Weights of a small transformer language model: MLP 2304 tanh GELU, learned and rotary positions.
MLP neurons of a small language model. Each row is named by its layer, matrix (down: output weights) and neuron, and shows model dimensions 128-191. Each number is 128 + 32 x the weight over its row's rms, rounded and kept within 0 to 255.
A block is one neuron, or neurons of one layer that tend to fire together. Before each block is what it responds to, as a language model described it from the Wikipedia text at the highest values.

Responds to: Person first names. Tokens inside or starting a person's first name, often after a role word, by, or a table cell, e.g. Dan|n|y, Ro|n|ald, J|erome.
L10.down7 [106 176  93 151 150 163 174 164 115  98 152 167 150  40 131 101  97 180 141 162 111 111 110  85 124 222 121 100 176 130 136 145 169 157  97 140 153 134 150 110 172 131 182  97 150 127 150 178 161 131 127 137  76 156 127 110 132  98 147 156 123 123 116 103]
L10.down611 [125 122 163 128 103 114 147 124 125 134 110 131 112 137 108  85 130 126 106  90 106 179 110 118  81 148 144 139 119 143 124  79 149 113 110 109 161 106 202 117 163 119 108 191 133 185 175 156  88 139  93 105 138 103 123 124 120  66 163  86 148 106 176  87]

Responds to: Indefinite article after "as". Mostly the article "a" after as, is, was or became, introducing a role or category ("served as a gunner", "is a novel"); also some mid-word vowel pieces like "u" and "Gu" in names.
L8.down43 [146 109 145 143 112 138 158 148  86 100 137 154 125 186 102 134 136 125 123 146 137 191  65 131 111 146 191  85 166 154 126 166 128 146 149 187  96 143 179 148 195 129 184  59  57 155 102 155 154 150 169 166 178 142 104 147 116  87 124  80 182 158 108  89]
L8.down148 [118 137 127 168 125 116 104 203 100 126 174 172 172  79  88  96 121 140 101 109 119 157 127 103 122 140 198 105  66  93  75 114 125  85 156 119 117  59 105 160 118 131 160 115 165 114 139  82 165 111 176 103  86 163 176 129 172 129 129 120 104  52 115 159]
L8.down714 [125 130 149 152 153 121 139 147 108 157 104 137 194 151 157 127  81 148  99 121 195 119  70 113 134 115 105 160  85 109  86  97 144 144 126 144 140 173 128  96 143 191 132 122 123  85 116 161 131 128 199 128 126 111 111 172 151 167 161  92 133 165 129 167]
L8.down850 [134 162 125 114  89 118 149 183  96 157  80  53 138 150 150 112 116  85 135 129 121 129 170 137 151  80 157 128 130 151 100  89 158 128 180 192 139  95 110 124 147  83 151 125 125 113 156 168 108 179 115 215  69 129 164 111 137  63  87 133 135 137  96 173]
L8.down1529 [209 167 140 146 125 104 131 150 143 119 193 132 105 133 146 133 129 123 114 128  66 137  65  80 202 117 114 108 142  77 106 104 166 140 162 100 158 159 125  73 135 147 145 123 175 145 132 134 135  87 118  91 173  95 124  85 167 119 141 147  84 186 212 136]
L8.down1602 [151 115 146 109 124 130 165 114 125 137  75 113  96 192 118 137 156 168 114  86 131 140  82  96  69 180  89 108  73  87 176 132 145 131 155 132  70 129  65  92 125 127 142 131 175 187  52 128 121 111 167 135 133 105 122  98 134 154 131  79  85  85 180  75]
L8.down1780 [101 162 119 135 139 130 144 110 119  75 174 132 124 108 116  96 100  98  80 159  42 101 147  96 126  82  93 139  93 145 127  68 133 125 150 131 132 151 137 156 121  77  98 109 124 115 124 128 115  73 137 166 178 134  76 164 111 130 148 172 112 114 126 102]
L8.down1952 [147 105 109 136 183  80 195  89  57  95 154 180 128 119 147 101  72 147 145  82 154 139 167  65  74 144 116  54 145 125 157 110  67 149 108 177 167 116 118 114 151 120 169 145 146 126 123 137 182 114 163  82  76 155 224 118 162 105 146 166 124 128 111  93]

Responds to: Letter z inside names. Mid-word letter pieces, mostly z (also q), inside foreign proper names and words, such as Tu-z-la, Pan-z-er, I-q-bal; also word-initial de-, as in de-livering.
L4.down957 [120 158 137 124 144 130 210  69 131 129 177 154 110 107 172 182 196 113 146 197  91  69 159 118 127  95 144  82 156 118  91  61 143 132 161 154 185 145 121 141 153  73  79 104 138 125 211 132  64 158  69  84 156 119  75 143 108 108  81  78 165 111 150 138]
L4.down1345 [126 119 141 137 107 126  89  45  73 138 172 124 131 132 137 134  80 120 154 110 157 123  78 110 137 102 127  74  91 114  73 120 125 127 146  84  59 135 123 108 163 117 111 101 158  98 176 145 180 145 148 132 169 101  94 142 128 125 103  80 144  80 160 103]
L4.down1522 [102 105 105 117  75 135  81 153 153 129  83 152 180 154 123  93 106 132 115  95 160 160 105 140  99 112  91 179 116 101 122 172  93 112 155  67 150  71 165 137  74 147 163 141 112 128  79 154 136 102 218 162 131  92 153  99 136 161 173 142 141 175 184 110]
L4.down1585 [135 134 171 146  98 111 149 126 133  84 207 114 142 144 160  64 159 144 113 147 114  84 115 137  64 119  84  49 148  78 156 154 154 176 149 156  89 135 126 163  63 147  78  98 136 130 140 120 172 157 170  96 118  86 152 139 123 154 100 164 202 158 143  77]

Responds to: Sentence-initial adverbial end. The last token of a sentence-opening adverbial phrase, just before the main clause, e.g. the comma in "Through Kate," or the ends of "In 1922" and "Eventually".
L10.down0 [124 145 137  71 147 149 123  19 179 122 125  53 163 133 125 154 138 148 163 131  69 100 163 163  80 135  63 151 119 139 136 163 146 170 126 107 132 151 153 106 154  88  89 174 119 110 124 130 119 165 159 133  79 163 122 131 139  97  96 166 131 107 151 107]
L10.down2205 [106 114 167  69 121 105 128  52  91 111 134  77 178 123  79 129 101 183 130 177  90 111 162 125 111 158 107 149 111 179 137 163 122 160  99 109 111 115 129 104  80 132 114 129 104 144 142 117 140 134 167 116  96 145 103 136 135 122 164 161 134  62 105  91]

Responds to: Mid-word consonant pieces. Short consonant word-pieces, mostly "s", inside multi-piece names and rare words, right after a vowel-ending piece, as in Chri-s, Tbili-s-i, Lepi-d-optera.
L8.down1 [119 196 142 102 162 137 122 128 109  82 174 175 129 110 108 124 110 124 106 160 162  97 151 122 201 133 119 205 156 129 105  65 144 109 121 156 148 182  90  83 114 128 180 173 140  81 118 101  99  52 164  94 129  65 133 169 110 164 124 112 132 134  90  80]
L8.down178 [193 182 146 127  51 146 142  86 110  68  88  77 143 129 139 114 124 115 154 105 152 128 150 137 169 169  86 138 127 113 142 125 122 141 129 179 172 115 147  95 156 118  95 105 173 101 148 101 167 172  98 135 140 125 151 113 137  83 107 134 156  83 126 143]
L8.down495 [196 248 118 157  86 106 153 136 149 147 148 185  96 111 116 164 126 195 117 132 150  83 128 106 104 120 116 105 110  64 153 149  61  91 156 131 178 147 179 128 136  87 115  63 118 156  97 179 114 127  91 149  94 175 167 137 139 169 140 116 112 180 129 140]
L8.down642 [ 36 184 154 189 173 128 114  90 120 112 175 157 173  60 157  44 153 104  72 134 141 106  96 130  32 128 157 114 159  85 147 160 163  98 146  86  89 153 126 129 127 132 161 136 108  62 123 174  95 101 147 140  71 121 122  89 149 158 114 142  89 125 117 118]
L8.down678 [173 130 206 190 161 123 151  79  65 112  60  77 137  85 149 159 149 130 135 135 123  80 119 160 139 190 142 135  62 184 162  88 161 103 155 185  85 163  74  75 175 131 135 128 133  95 113 115  96  84 170 127 124 132 100 128  69 115 114 134 132 141 161 142]
L8.down1012 [178 101 156 153 120 155  60 106 100  73 130 165 129 146  80 139 202 132 126 110 175  96 128 137 131 137 124 159  96  96  99 125 139 120 167  63  94 181  94 126 138 174 159 127 122 112 124 117 148  71 145 129 118  87 101 111 122 122 128 105 133 177 112 129]
L8.down2186 [136 185 104 201 139 160 147 172 162 133 121  76 163  72  87 141 118 162 109 171 131 127 146 157 156 190 105 121  84  93 146 135  89 150 113 126 103 126 154 105 108 118 108 160 103  95 133  84 139  84  95 134 131 134 120 124 128 101 158 112 142 136 130 163]
L8.down2214 [162 164 147 142 101 109  90  96 146 107 138 119 102 166 115 116 172  80 112 110 143  96 140 172 110 124  96 161  40 114 168  91 162 129 107 111  74 109 133 132 125 138 157 120 162  82 128  91  93  71 131 102 122  90 140  85  61 192 157 144  98 162 130 153]

Responds to: Mid-word "s" fragments. Short fragments, mostly "s", split off inside a word or as a plural ending, such as Legi-s-lature, Profes-s-or, voter-s, municip-al-ity.
L4.down85 [151 163 147  68  95  70 151 107 186 146 131 144 132  73 101 142 102 118 132 164 142  92 109 106 128 118  79  71 104 146 149 143 143 143 125 113 176 121 144 138 104 133 128 139 150 153 116  86 155 108 108 108 118 163 133 106 104 176 148 154 107 112  68  71]
L4.down746 [117 120 185  92  80 125 198 131 136  97 171 140 109  81  98 123 115 152 120  88  77 111 131 140 124 166 143  77 160 103 130 123  98 120 171 147 100 157  89 150 143  80 142 156 192 131 141 135  65 118 171 145 151  90 154 134 117 134 138 156  89 173 138 129]
L4.down1327 [118 131  95 106 162 102 156 129 142 148 153 124 101 138  82 193  59 139 106 213 118  92 154 117 105  59 126  87 172 116 101 201 102 148 153 147  79 108 117 119 139 119  91  79 144 114 115 127 171 118 124 120 152  86 175  77 102  76  69 151 180 136 145 153]
L4.down1768 [202 151 166 111 123 114  89 107 121 141 164 119 151  89 173 129 160 152 114  81 147  95 167 110  81 126  96  74 137 123 145 126 152 129 118  90 177  43 103 123  91  96 118  60 198 105 135 121  94 107 160 153 173 108 113 149 125 146 126 128 159 151 118 187]